{
  "n_layer": 11,
  "d_model": 256,
  "n_head": 8,
  "n_kv_head": 8,
  "head_dim": 32,
  "d_mlp": 1024,
  "vocab_size": 2048,
  "activation": "tanh_gelu",
  "norm": "layernorm",
  "norm_place": "pre",
  "norm_eps": 1e-06,
  "positions": "learned",
  "qk_norm": false,
  "attn_scale": 0.177,
  "bias": "all",
  "tie_embeddings": true,
  "parallel_block": false,
  "init": "normal",
  "init_std_qkv": 0.0276,
  "init_std_o": 0.00589,
  "init_std_up": 0.0276,
  "init_std_down": 0.00295,
  "optimizer": "ademamix",
  "lr": 0.000448,
  "beta1": 0.9,
  "weight_decay": 0.3,
  "lr_head": 0.00904,
  "grad_clip": 1.0,
  "warmup_steps": 492,
  "schedule": "wsd",
  "decay_fraction": 0.353,
  "decay_shape": "linear",
  "final_lr_fraction": 0.0,
  "batch_tokens": 65536,
  "seq_len": 256,
  "doc_mask": true,
  "train_tokens": 333200000,
  "steps": 5085,
  "dataset": "wikipedia_en"
}
MLP neurons of a small language model. Each row is named by its layer, matrix (up: input weights; down: output weights) and neuron, and shows model dimensions 0-95. Each number is 128 + 32 x the weight over its row's rms, rounded and kept within 0 to 255. Numbers have three digits each.
After each neuron's rows, "fires on" lists the tokens most often at its 100 highest values on Wikipedia text that the model never trained on.

L7.up699:122118070128147135085080152185114167121179140108096145102122153130114117114113107194149089158110084150135159122177145155158080140072107172105095084142194192181142094177112163149057149138097171155096176146194123079131082104155158158074094091099083094144098181132109118102123133131116134117
L7.down699:117125149161114119145146100143090158103124076096132180121108141191151148141067122119147159180118137094158067159158100157141187091087148130187123151113064140137118136098151148140118173137115130123183147143176098122115131108137109152154113173174148114124154111180124126098156163047161163107
fires on: "e", " an", "p", " E", "0", "w"

L6.up33:083192080131116188112113130129079127146160082126016139109089157071125114118079149090114144157055102132145076116121146128176052119115138106139132140116167112135152096086129081160138181186117134140124090088102105165133186095159107140168102113200149208078083069071193154128107145161120101167
L6.down33:142125115148116176126173163156146115059182173164094129115087093134126184139160115114085106139202168119101095117131100126161143107155071141121135118091112158130124115131096189119106124166166132092139120120124136157137117087129133158070175142111117150138153177109139101067149110142088172091
fires on: "h", "3", " Ch", " M", " Th", "s"

L7.up768:139073084161121148104040188135130142168157138154124084132138118125068137114148111176111129088119118154147108098111162082112124133160148158122167122073175081139191140138086132163085111129136116140107160153128107146125081092145118168134093138160141144116158218140138133110205102108106125093
L7.down768:119111117097123127123104075124139119140069129069169098170094150206114178133149082132150150143097153152149138111107093102098146094150130112106106110163194150146113119123118179079097178217137172098159120155133139092153088165156126166101098143173138148113168050103110135141129173084169105143
fires on: "s", "b", "0", "p", "2", "1"

L6.up539:157127112134123125053089088106119202146095168116064123141093119124150202092153141062164129120113090146159156173139124202169148164119142153138163050150157088095116088155125171134116100140169111138113098095142053149066166106166110130052144152130175132119107127112099121142132168111169115107
L6.down539:165151147121130161113146163036141121073148072098122070144113088097137118148142121098114107117166118196088155134089188130107105123113126104157108074124187134136083174170040105109161107204146138171130151119143173105122113142111078184144144164155129140133155089146104155132156174082123108160
fires on: "1", "2", " in", "t", "S"

L6.up789:120043150131122166106079149150185157085057160144110111103143021137129059153098134127066116140131135141127144139096142119133159155129167209135147089158106108136097149130152117167153229118110111145128127125173103090126097092128166166140095079092165117125084169177208137177092149164132152133
L6.down789:169114150139130107120078106089156176140186091123114165120127121143080149162162156120137091109118134132108160116148084156137100142141090139167124077113149137126100147158169062136111148139189173122161148100072145131126140104109154066131103118117118134088188149128119125156131138146152062064
fires on: "\n", "ul"

L6.up486:135104093113065125108024108136115109131175149114078114099120164160154109120138177109158165093126113072172065114126120166201115155147106157140126158155174158093162132111078104152131115107101096089081175158150135129104096130149134238120130129154188118130125108135148115106094153106133113110
L6.down486:145148143149123147148131157158125144193143123128139101115181128141130127162115137153166123143133091123154100093119131080213114135135159156088100068114126070141150185075111102121154137116077142105126114097095157129163082111135084058134149191100098107115122110178146160129146101129108097154
fires on: "i", "u", "o", "a", "e"

L8.up705:040150099136114083148128159142120120132160104112103113171093131069120149104174127177135159106111093160154150143130153138124162122115075111131148149129126077120129128186060131128147096061108118151175108112172167108179163121106097148051052150183124108140099097177090140164136103186144195174
L8.down705:147120150092124105076110169195124129108107055137166184116186162088123110103124128198174131212112131146073111060131148156110157114158104114203166149122085109115142136169132145122143119091116133175079116110124151130143135121124105061109112176138176105113111141094053145054183133093126132097
fires on: "he", "re", " M", " pre", "am"

L2.up499:105114101132087126183117172124154190135154139105122153126092097094158113138148183140097164108113150219156002181129102181086111150151074161118123108105140097091139129112095148148134159151149073177111121092116138109179074076175128159128109155157140087181125189083198153126131111105150117129
L2.down499:097108160062107150144144130130163145142184128057137145113120124139135156109104159181112060168097157126038162127056114101078072157142146107192124131170173166083080091159163038128145119167123114141112154130134110126111141121101099112125070102087108147165095123132096088145128122099127069146
fires on: "\n", "=="

L7.up343:137101095071145145118127119132130172104179107173107117136131101104108075171136134057141167102113080153142096185140137073118052097145177105152128141142166192110195122120155199095133144095110080142149105088142075198158172098172220107103125097105106111133147111155127144102122144122156087109
L7.down343:070100120095167121176194088115153117047125156086136133115101134112094157121084146122122079099181128139088139130132165153104101169113124152153143095155164154118157079080093107132081077155114115133131142177076079201105117117147133095221146169104163161151133152199129178105117131139151172105
fires on: "er", "2", "0", "us", "3"

L6.up357:159114115093153144070143084102126117137148232172149191095190132096082127156051152124099115078122161142120101115166070117059139112119150164118175200136152126189129108105147115140102157144114157183094133089164104115146132088170134122115092079141131128136128188128113148143120123191095094073
L6.down357:041084131186111102141179125056110124124100167083142100080161106126149145112199154126115040151168187100131118080081109160158147167149132133111102100093143142150111157119122147221152097106155125155114150091131094159169096111149140114182142167119117135158196164176167111147102126210093107133
fires on: "ig", "our", "p", "oun", "\n", "urr"

L2.up832:075153140147121133140159132104132106067128160159137124192157115139131113062100097155089096103183110155092135103159178136131101149130121110150165131129161175178148148085143119198133141124208089132104087120185147157128114089091110128143125096181130144148097129076150125142076093181170143117
L2.down832:133082125104114092121182147153104145124106140089112124188159071101135151165140161153150114154133111102096127104179104171147103055153082098091134101049131144170129130152154113109159143116128168130071154167094140095100180118179129112186196142169104167118161191118103098117128190139057100127
fires on: "fer", "ok", "ep", "out", "let"

L8.up456:050122062140126100129113109140126152175140087136065176095086096168146122077130086177174147095175121122158117114089142069136083128103136106090116104089128122160111119176108146176145077077109126077108141137121110077143137140138119132136073129079161157111116154150147124189119139118095098158
L8.down456:101118102127143132118118065098102084143065128157167076105152128096102184090053147139083143153113120156160089086173156140124078125124187152091147152139115117159184139099215095138135163144143101130053099144139107155095082129103137095095126167104133146155116086099060142064116113096157077139
fires on: "er", "k", "m", "c", "ard", "p"

L6.up872:107157074083124140173104097117077107135109157128089083108144138088114169139117113032105142137163164090157120131150203090115115109178131109140083122113157180138176184166115126179156151161124138152141065067109137115131123111146181151138144135139128093131103093137083179103157091084131101109
L6.down872:152116150117179101109180144104150089085140104119146045129150097143134119129129103117111094209119156099141120115139094117101135142071175133071147106139144098091107105148099105115144135100156107148080183133148126116127102124117134102129128142132111114090125150155193135123117125147110127213
fires on: "ak", "w", "iv", "ous", "us", "eng"

L2.up296:094158132129133177180109133182115122135120055093105055143093073110120161156106154150174144124111096126147116149099054114083118137157189103160129113085149111131115101157116171156141131029099088142144128102100106132140156117165077130133142116111189134091144080091115143147115155134152173129
L2.down296:134125126115141174085119120141132098136113096167130159160144167185170109118181121079142108163171111202069113158196115120177129172127113107093086126077136145130098125148148129147097106130124151141134114102104132187153154141103102106114142155134114147155156100138122122132104137177084131107
fires on: "er", " II", "use", "3", "ice"

L6.up750:107134134155104109074138107110090161158130131151135109104140110160139127110121149129096128138147115075107119116141118103193096091167098129140110145181128075132131164050093177082136113184142153178101178106145122125089161135160150176100105078158112148088186148114114171178140129149126159186
L6.down750:060129141127073118109117118172193150142132122019157153081111125141127108170080141162139142117167127116066097124132121115084141141195109067104146128162128148110149154132199110131127124153114091100140145104118182097153084157100120123138090133093123142167177183150105163104169068151128102103
fires on: " |", " ", "2", "est", " G", "ot"

L7.up236:147088132080070179135125125109142136142150169101078128126039091118135161096124149156061158144088109140148118122106102128192126145128143073128118170157170100045170110131080101129065167094178162166138144075135140140117149082161091140123133133103127167122080085133114142156100193174162158125
L7.down236:162126132129125135137158095047116118135160155113074113198106101161155077099132135107102122173168124198148128149100108113203155076120172083125105139101099106103162123166104099098106168133096170077142164166137127127091150097151142150126117117112103131152147087135115132120158147111135163157
fires on: " c", " C"

L6.up551:152162130113117173172116098075153184160038128090062081125098105077133117084129152135157198180091140123104154075154070135143135092144129124138191120177138095146140116156105132105099143128118077087124133113084174142118166074155180136146127096126106164068129128177192115120137175151135170132
L6.down551:110094122133145124093154122155110087146147137114101089125147118091098143125135183121106122166117108079139080070153151184192160137083116143129084123117139122159119078143179152147110180127088137134093143121092114109125139069152091146104157088100157142116169099134103238086111130102147132198
fires on: ":", "g", " de", " &", "C", " |"

L6.up172:167135137082120155161143205132103107092094095108096075099170096134142123204100144090110167119068113159135130132137102159125106098188146129172175143101129119112137121186091130151106087154173151089141160090150078142136106108181105128077144180161135106133150112096152096139080103190093159076
L6.down172:158101109158120117097195081110131156130146151161166145062130112058086108145112149078140088108103132128130106122132143099140224146125127078084228128000185108131119139139114114183156090151155174135166120149109163121191154108130149142171150074121134152163159114140161133145098063135189114104
fires on: " rel", " al", " l", " bel", "il"

L7.up1004:092121163118059150135060095149140146147105205172064125163104088096072131134179148162086100105153101152113089119151131140137088126184174150120135130087114109126129110157095117125132179133109168134085093091052154091131029106125085170047135107063179116126128140097135159157095170174161088160
L7.down1004:112164149161132076087141147087125133101126118119089109137082153129123130114063081087071076126089097125139129158135125132117186145145132100072134175118163138162073106178131139109192172179080109143081183139129106165126098151106150159125091077117153133120087128159106078087157153167121136136
fires on: "\n", " of", " that", "owever", "ual", "F"

L8.up628:118155146019154138079102130126166135149160147145113137076092142074167172181059168192042096130140112111107077092137108066135105172137149136108199129145216133125120145159138094172077163055114143154118142128122108111140085073131114133086123128116157099133122140155095094144128161113151122122
L8.down628:179075152157095125111149164126094147101121134209084091110143105114132138207106102153136092204126141189178177111113090131159129132129151101113123132085115139138122153124113086142125141135144108172141177155171087140171172119144159101113084117125122102132130187115158115153105122176168209125
fires on: "\n", " v", " C", " E", " Mar", "c"

L8.up767:123113130175081155129118085138092162122124144127108124135078086117042118118108109185141232094115110163109155088099156086132152100186170162093052153123095117113136161084101138097140163131157117178093174117146092117164156108108172148092106099201164108140172090203139145199170192134122141161
L8.down767:112121140178138125095132092135062135190131093134190122122145123130135190161094141079120145124154199096117140170179152168137140168131103168076160168164115131146087182154107082103168104144122119151104152088105101161124099148025164091106191137086096165163130155110145165075157062152070154163
fires on: " ", "ot", "isc", "p"

L7.up827:137161131091167135118099141166116128130152173120082036092094130138135143111094162145183108107121141121115080139133090153088130089150080126142124121099124186170145078150120168129159175148151145108115068099121097109153089126193118144119103135142110155139116158175097093086097122151156185112
L7.down827:112096155068171104123200129112142087134146107064150157100149097089076142136107130107131083140105159087111178164115085135174165149145089160112135168086120136130152138172080144090175090141093136113106153074100124175116145152135160107102161145128104152119140138109157100145153132113116115190
fires on: "'", "ound", "th", "ack", "ild"

L2.up590:182089113118141162081099127139140149126126103113154140115090083090156136101191117162082162119139154174054117167128090181188077116148181137158152095153148112073135121162015152096098144149079123073144052176044161141145135106124148076113161086088126108191187156140139122134119048193088122147
L2.down590:131172144162152140122180131106136159121103120070103169133069129178089169119084107097109193186144129150205143097123119107106096159124150106172152149137130131118104078123139146160143166123159115103138107163123182159096169123134090084100096097156124136173107130130129115138130102109141070141
fires on: " ", "m", "1", "°", "b"

L8.up580:112154097132136091095105073111182125156094144115072081157122129137081131079123119132116122136119113132139073175113168158103089133099162132145140127143172092122117087110129141156170200088135150174080092060130084103135100071160152098071089073135139131119174122147099113170055171114089076069
L8.down580:117132194136090104149102108144147101193122163103068123087110128125110126101095058087097108137147144178129143126157135112140162107150141106109089128147135135130063108142213123125138156159138060201170135134140084130135153166155129116130138100089147136155140098147160153131140119183084106125
fires on: " Europe", "am", " Afric", "ore", "a"

L6.up570:164175138099099122132123100115172160125150160044084172193101120061135146017118151159090149181092077211102137123061061125185168159092114142130134167145139166144054114098083090133101188078168120189129193137126150105129215090151107114126119076160145113118125117147162138179164131130100175144
L6.down570:095115106120128112125076123144140150141097093127099080142103171121151099161108126163051156150133119158108135114155114140168167095180182103151111092129100085142140172111103066114128194063112186160130150130152154150126092163100110174137149152156111111183123133111119206188066102107081079163
fires on: " as", " /", " pop", " C", " g", "g"

L7.up102:146140177184088184097075160156132119134098186110158094116132173158116144112134190154164135153119150052156152101123117143171116126114143112135148127205151090131132058091125097120187181103076163134118122098107138112128104097148100181143111102093154090116122124133043087146136174214152058094
L7.down102:182130139048146092041122119144140075087176135132188128094146125108122066152128143117097137113182126089065167144111143192080131089149214137078084142126124142145057121101117154119145147149161110149188137133179186173096138102139163100189110134098100145127095078156114092100107155121105160155
fires on: " s", "ail", " |", "ic", "id", ","

L2.up628:189175146119139180141113128057181156148057154131165143112150130147035183104157118134134148098146094141164108115097154111125148129112177188129136130108102172087150139123135182170208177161144149131139067156141105096129053105095136134129105125099127114089101115133162110083097133132130111126
L2.down628:166110121087121114133138116122130111120128106086177126133185126137120121126064168117064138140128135096139097107140147147100097121145128036088096168067154112140189089090091155161081116069093122175127138119138178126123163144121152142133116137132198124125166115131166139175153134120119116130
fires on: "or", "em", "is", "as", "er", "us"

L2.up798:066096117130132126117159136092118145136074126166108110110184041158113149147106153111105165129142168112129120152144140110105133187079169135130141122103171097063098167181105107203106174164085142137112091227086162101152120125130101144176113020104114083136130168121104113178034104185100145038
L2.down798:098097109122102138109146112153150081114154122159140133157169136125100208109163214152144124127117086109107127161151155101162070134136163074098106124157107121091130126166093187113144134117209129176122114194090109185120147162133141033091077135080121103118153037121137086141038168132182121179
fires on: "el", "h", "y", " -", "-", " ("

L6.up804:183143136071092172138131119105149132098169189186131157143103088119101122109092178135135135152142142147128155102161141148098137125145191106112134143128209104114155126156094140128061113164142116184125099133184108076104165028187138153082104070125118152132110162171141116146113154164079146153
L6.down804:174152125175081185099092122096122120088125118149096140173171128167197130119102125129168103183118108105093142131167131165151179103119085133139157094143137075116126133130105105090129143178104079133102091175135151182091149095177123136089183128125148190130169080155135212098158110147091112096
fires on: "1", "s", "r", "oc", " c", "3"

L7.up998:144130138119000157095135150128135149082127093137129125130113149152109093093078200206153165123075073150168136108110138160147067134213178166171190160172146097119078075140109075137098150177140131135115104099137113162121099086125150149079105053112155148108147064174134051140100182180088103134
L7.down998:156195155151136144131184113135106058191160110148204131108102132151144134114089101164142165069161130168108122144119063111171136047161134119114118116104103175142156121194116129094143171082125079156145116157088144126141101083102135083128122168126123138121098104127149160155142197108184110113
fires on: ",", "),", "ever", " not", "em", " |"

L6.up380:131104151015141192156144076145133108097109129178149079096096127126116151094093124139119124072124109157148081122118126159097105143125136109158099157118124168102117130104061150078091086057122130098153071129137127120143132123174132177109129104141152101073171045090113134165195110153130108155
L6.down380:126116128144093106180167108132118122094086133179069094161148144083132086106176125112164118119163140138116090124132148153092134071092101091160164111135177140189136163180117085114129043126153115153147106088067160071208158097105130126131147189132048102118172075164134127122164112141127130089
fires on: "ro", "our", " World", " Bro", "r"

L2.up938:073158069150097132137083155166116160128141131078093134117061075057138138160098162120191116116111170114179125174104062088119209131107056113117150114119129195077142100157139135086139098094140103141084128126133143161150094141116103207128097142161097116136139135167145141101107171104133130136
L2.down938:134125130137130085108224155137134122120115108130153185106107195164148167092130174144080155105120047123155142176081178109046083196118143151126145106155119098137118181169170129131201162095074151124054161185080118149133093125137136189091088125154096190150123128091110170157163115128108113135
fires on: "I", " War", " do", "ld", " until"

L6.up760:120116132159126110174147131076079186167160149115136038105145127173166116134120122108099108143127124144131168137147138147107096125127162102144110164178133127130154116081113123162135103088100129163085109125132112148091109120147174164128093121125220118133173136173139098109123139106104161193
L6.down760:107131189078091107179157170181097119119072130119126124092096150170183026167160181115169192146164129095154157136143123111096224146150162141145172115124154139052142103134171140159127119148073133133134107129128124144148098130104162095160054169120130095123111151111101095103144149124109126151
fires on: "m", "qu", "em", "it", " comm", "i"

L6.up436:023150157090098136126108133126130144156130116115015148122125120150140137107100125131119177109118098134164087157110129103109183130135128125121140138109103051118174147073122119183113117072198082083023095123162108157151099104150147135100079124112143148139089164122142128124101153152135057100
L6.down436:117123138064146158089100132045158111111138121159165136121139097102157124070044134118168107111111133113117169061136146127120130146094155164067114164211174142179156109207143127088153094157166108131127138119126109112175124109153117096107198126179089133132095148110172116146189118154108131123
fires on: " of", "h", "av", "ac", "c", "k"

L7.up93:159092122120110125114103084131152147096146110175077164151116101127176066133153155122110138128111111140117161115143114129144156076157143173137168103115092126155193118106143140132124057150076072146153076154111147114073146159169110168076119096164127079128113101116141128166140129133099160129
L7.down93:157104130122121131167163114165240162093091152164126108097136127180152129138098179144132076064119148150036174096166105190195144129121123158160153061107104107091175131141106126124152117106079139104131145080168142101114126097102118139105138107055159073128122083155132089107114113115135162127
fires on: ":", " |", " La", "ast", "R"

L6.up947:119178126088090176144134095107185188117137124105125039094163175124097051171117079148073081120113160134131122147104104152090115094133120189152128158161169157109201127067068137144162132157116145104163118104124163071133161146114077152150110126076169134101185162121160100117089127120129068152
L6.down947:084167125081132116143132124157111121106076160098134140128127101155129128085148124151128136103098146192151114150133114110077147131128079164181177125125137081157114131162145184113119167109060168122084139086096166101136097175129075145146080167101098133113155110138138130077127115152129160189
fires on: "u", "i", "ri", "qu"

L2.up830:167105134047156099056155139157108127124108090161131134119112108166094080136054118125186132122118118157118093150143160150126097137129207136173161090064160117106138105154142152145106135073140127135176088074102164118151149147192124143082096185161157130110116158091113076162088146150138200161
L2.down830:152006101074120114117148124133139097129112150134113142105192109115101083202153127074175131087107098124125087165146175172096159150136165121186172102084126176091128097125148092132132111139137115122146114127107124096129101162126144227161128173140179084141161149130106089099101057122108148141
fires on: "ul", " rel", "oman", " bel"

L6.up915:164100129075118146128064128093086124153082175135063089140108130122200079079170150111095086136073088154137156129142107198187119112122118144151202174197143105132097153181075104118120125134138145141049155146086130118074129115120187159131142137130143148130123166129165133132141165133170098100
L6.down915:134090131134140137115140104100153070163112064077123092143089156188174085093187124177039114156178120181049127113068090149124134103131150149127097152162167105120142105178128075094142112128122145114145164140144134140090102177207115126128180127140098137082155113086127132112154093055114156174
fires on: " c", " C", "c", "C", " inv"

L7.up588:118126164154081130145100118120176141115121165156165197142121153101077148114091109124156177085136108151114143181182193089068104138128105103109150111118169084102116147080093151162141216078122116147092133115092128123144180119106088152160129058166120075141079130209069108162137149105131125148
L7.down588:125088101109135142053132147033095161105114129096164132154129081106107206151162103128142141123116121132145122145108111092126186149127131134174127145140174096098153054153180093088124035123148147088168115142208113171070118162111155152135128147096136140176102128139184118137104121078091154180
fires on: "2", " the", "\n", "o", "l", " play"

L6.up265:162097100108096170139114162110088157168134158141120108090114096100037076145157115094083119130160091160108060112096139137122139167140152149160112143134128098029106090093073125157144198141088146073095097083201151145152112094174168160145114172128112085148116125200143126142119183144106114147
L6.down265:145174117128104173141170102109160134105183118136162128146118118160101182135144205155068118129125117120128174099102157116131137154129132109133153108150156129112139136152164103158119135129125146115102115166027142084081148106102093104096080121140093154112155141073134107150134165090138105128
fires on: "==", " ==", "===", "\n", "es", "a"

L2.up513:200137166150112125065100135137153125113116108146161133110146099119097180133164121149146124110132062127141131123143126080114127134113104166109094168131131170157166133095121088136130193146190141115117140143075124129083019126127149099118084168168110037117076139052128079151095132146142174118
L2.down513:116110128078069114112065078075174082152156128074143165146111110099090122115115157126116205105104108165129126114158146156150144142076159123106155073096131135118159168160131167162146127099145101199107096163155146117135077133128156147142132162061156178103112127129188127166105131080158077100
fires on: "v", "em", "er", " main", "ft", "al"

L2.up548:125187124107132122119131089135100122139114108169175086139142135116090214130172095084164148132156165216167140128100142165126025161106171132126144087158192130107126093142067162170130158101134126130168078085131146123101126084131156169147082099127159114097129157171141125142138107154031168147
L2.down548:102101159123115130087115066144119121148143133117129116101145229128131158139101066164131060146110123167141130101142091106125168139143105127126130115122217179103130107140144093099138100123126150161135144113079108064113109137179106176143075120024110162124155109125123114169121120175085099146
fires on: " of", " Europe", " Afric", " up", "ep", "ific"

L7.up547:126116073047157117154130090177154158118157119162139012116106135132135143132124122125098104116065136172155139127118145129085134179106140143171046100169136064133081099114092136125118131082200164167159185174210118164114072113116136195083129118151122169142119091122127097148103155116180172129
L7.down547:146166113172129175097085120178086173111150054148102070135142124118101158107169137161048098139090130137140085145187148134175145111151093073158135118101083100072109199131115134121180112101121131165123130100125115155134086110095105152085145117155186088135093088134100113098145142096131158096
fires on: "re", "he", "um", "art", "aly", "we"

L7.up622:051119153027115118122095136191122156167124134076141188121111125115136121079084106158127208134154135093141143069137095142124149158125142149120130118152140096077116144193116161096115109111130098105078169106101140106111120094109148130149119131112112135118142095102208142117103107189138158107
L7.down622:197085138234172116143129132169143147152158146100129135117157091144108126166166111147067114142123115140143139149117067102108137055118104127097140144059190197107079100155115145154089165175151156108121109153127141140126032137040183109097127153151176123105130175130120072101123130133106149121
fires on: "W", " w", "w", " Sp", " W", " art"

L2.up690:185110135129059138134136137105146093129062085219115146159111149177134158061135147154092186098106059143138103104104124176110145164111148175169165086090132076090147120119143138237110095094095123136139133164091144100128121165127183154134098099120144150135103184110130164086090156049145140159
L2.down690:048106097116132174122165121128129118119166137117151151129150140140074146158123166106133162093156117087180112065159160139110169156141187161099136063147169109147162105135104097146155133116109151139168157089196118176147125135147069152133116107078165128159187097080166047155092143125125112088
fires on: " |", "j", "an", "ich", "h", " to"

L8.up537:101120149095141155147115119108179157137148164110136100097098085103155110130118170117078174132142060175156150192133193115101115088179180156154161162104146170059112191167120122198090119062144133079163119163096169128179122139092118144092147136120147096097149116114139166155160130159146112083
L8.down537:122112145065109097124101070086153101134142087156093185130125135126147129129117150130104121123149133142169175103112120158065114166142162111141103162112156128195178106129090139123066111113123117112164161090074166090145172166112112146135108149212148094096122110103071164196126159139153165136
fires on: " ro", " to", "-", " Bro", "I"

L7.up630:166177154094103179123124148139131179095226171055040121143079145132139096115084168132127098107076121203137111164125138163168133159126143129180083089176116126087155092122093147153103128191118082154126085154172144140098135128088169138127111112102120098105111092102114115188097122126176066113
L7.down630:155100161089174094114170222115112136110158131141159159173098134139138170089141131167078056153125125154091110128143087118179169132111127088136137131104147101148144115149106110121124152156053086094130146146126062159155120122129124134057192141142167159113151126077104060119171086190139135132
fires on: "2", "1", "3", "t", "0", "h"

L2.up552:109121152091120170074094127169141161154110187172108161179149114078104114158116168154108137127141169175161122128102120136146173137110154172143176136138139070137114134101152101161172147164130130112068127103118129088174075142139161154123106102095145148112097194077107139156126132143176097110
L2.down552:138127137121116140119189167101044167126116158101150121164089154156126152175070110103116110130126151119073092100053110164170120133134169153108125121172177124173138109106141161122138078169133093136160117093123147139207147128099112126153132158150116135063158119119177118165130137121157145134
fires on: "\n"

L2.up385:166133118130150152135137147140123183109158104196148107140075068083123141134099140060185129074128110139174107152134123194127154099146114166191132146151151155115114106082087158121131114050132081168146123110098101116138072098176146161129109090154126188131080068100187097141161109149172132066
L2.down385:076050099144120168111119138133146123122156173130131119122216109151139069126128186102183123124058096163074135169090130135140168091104117129104095154091119126092175133118097098090097113166122111135122142111120067175115096138111095099178159151155143109146124111145123138134178118144079181092
fires on: "0", "1", "ron", "angu", "2", "ri"

L2.up315:175134104070117187098117128102172112127136073093112088103130084111097123140119132165074157095081117161111132180079122120210151114077163134215086150106152095133122132220045140158158143145151070111119119131088151149155151107151196165141132127122097115115066117121163159132076060116082129112
L2.down315:125140155159074122166128095156181116133153182123127181125111146188116096143138133183126169144136115102134119151111141143154117128175129088062143116174082120103150064087150134168126045066145181157039121192119129155131134085113121131138164114099155099153122084130166107108172153162128119182
fires on: " |", "m", "z", " ", "s", "p"

L8.up480:104115144097142144177111134099080133183104115138101131156101167128125150116127136109160149124158099080100035168064191126131142070177154113159130076108140129066120209140093079137053068108102206106148155155135132123134148114174116131121122133136126132126160116124106106147136151172151143109
L8.down480:150116168182098135148130102155111132154161125156140118109145104113126114107093140120105143107100071159123187129142155157079129188072119143155117137128183164123122179177132127120098042120128140175101113075121108083130061132061135118097179131116084116080133160097122136157167131107151125131
fires on: " ro", " J", "ro", " Bl", " Bro"

L2.up904:130129161079138129103105114146137092125067132160111087137141107177127126111184114149068130107129157153104130115162172131093110143094133128126154060069100127070143133186134148110114171117128113122090101120173175098169135098127132130116128044172094082174189138108161110124095124186140138100
L2.down904:134068170161178128114094156119142149116168111168115155151192111088160181126153123156170110110137039126118157093138130022132192098108162134112083071076083120129078137147120079082142101098198182091111157160118133145134106144118154094091146159152112132170067109148126117178084060170094160160
fires on: "–", "-"

L6.up965:162140119125138104113096152078125140074124167168093113140121095161182144105155138127147169123057121135181162154133101190141114158164162190133183138112218109075076070150113134174120142145106105093125145162056068107114138118121115148101123129157135171056095105153155115165081136108125097109
L6.down965:132140112175112114061155149151122154104112129121167118134123178145131139139107183068122106123158182155160050131085137125116089109129074038089128110182120119107092115159113137132122104127124107129103077164151152086165122135089167095157140153106136144082122112127134109136025197126109071099
fires on: "2", "é", "1", ":", "h"

L2.up781:161157111124111090137151099195115159151124065146121091110067133135107145138105136164140124089154100118100105192167153136184164173163113126168116120130119119111156147127128119185098190125142150116081114149116100175136116068152126135147116146086142076181142149152100134185120127115090111109
L2.down781:112165128153054164188152082102138133114164170119131054071158125152153101079080179119127134127186116096111129134115140115089138116130165115177142119168168177104156200143034119098125134120132082161118128052117102177151126095083157130141110175073042090167152103148119135133155141199144142135
fires on: "ro", " ro", " pro", ":", " dr", "up"

L6.up542:160098107112121166152120116069158159152127118152123080093124127078175135129114144109143116127149104123124081099157118120146133151151143147147166188092191088118157133086126140090121135097127166075126109087153083157173149147153111119090138159144191085121154083109127108118133089193113078144
L6.down542:169141142112148139141097132142064135145085104172159068159131164144134158204078155147144123118086155028069145096124101104171170129110042155149075119155109108108086174120182109135134138090140127139133155122182169110143172140118079147128106064150089155175101085101105142118111164167170089191
fires on: ",", " December", "g", "N", " Christ", "\n"

L2.up516:137164098063112080119071117147101092089128123116135148165122057151116152081140133194149078138081114155093123113141128089152097105105158132134134077111095160062141124163132133121185100085178097118097143118075085049113120149113128089120133070152089154092148079149141112141094116190118130130
L2.down516:135108168111117117140222152061149166115141122175070165077167153103086179131077137109185133147105134123150147136127115132117160071115140162142108116140132141161090166089141140133157112161142172114140192152154152106116156160093117094107108107166103167111108101141141110152085111118154093099
fires on: "od", "ough", "-", "ain", "iet", " it"

L7.up348:130122093108115152176092089087062164200056149090097139126110090092127174043115164143116171162144105098128146091107136180171070113179176124162158171120194093154153133068069174105135183139136133157119146076190121161107104137195187188115083096128173106119164161136125120112158164118125114093
L7.down348:112142085181136129049125144139141140164152147133113076193171093156096152151176109063158177120121076123083094099123107124086153096110111122159110123148120130101143126121123153145118114087079097147118101108145189145121111125132099117098200084069100150128125099120109132084118077136181137134
fires on: " F", "g", "0", " G", " P", "\n"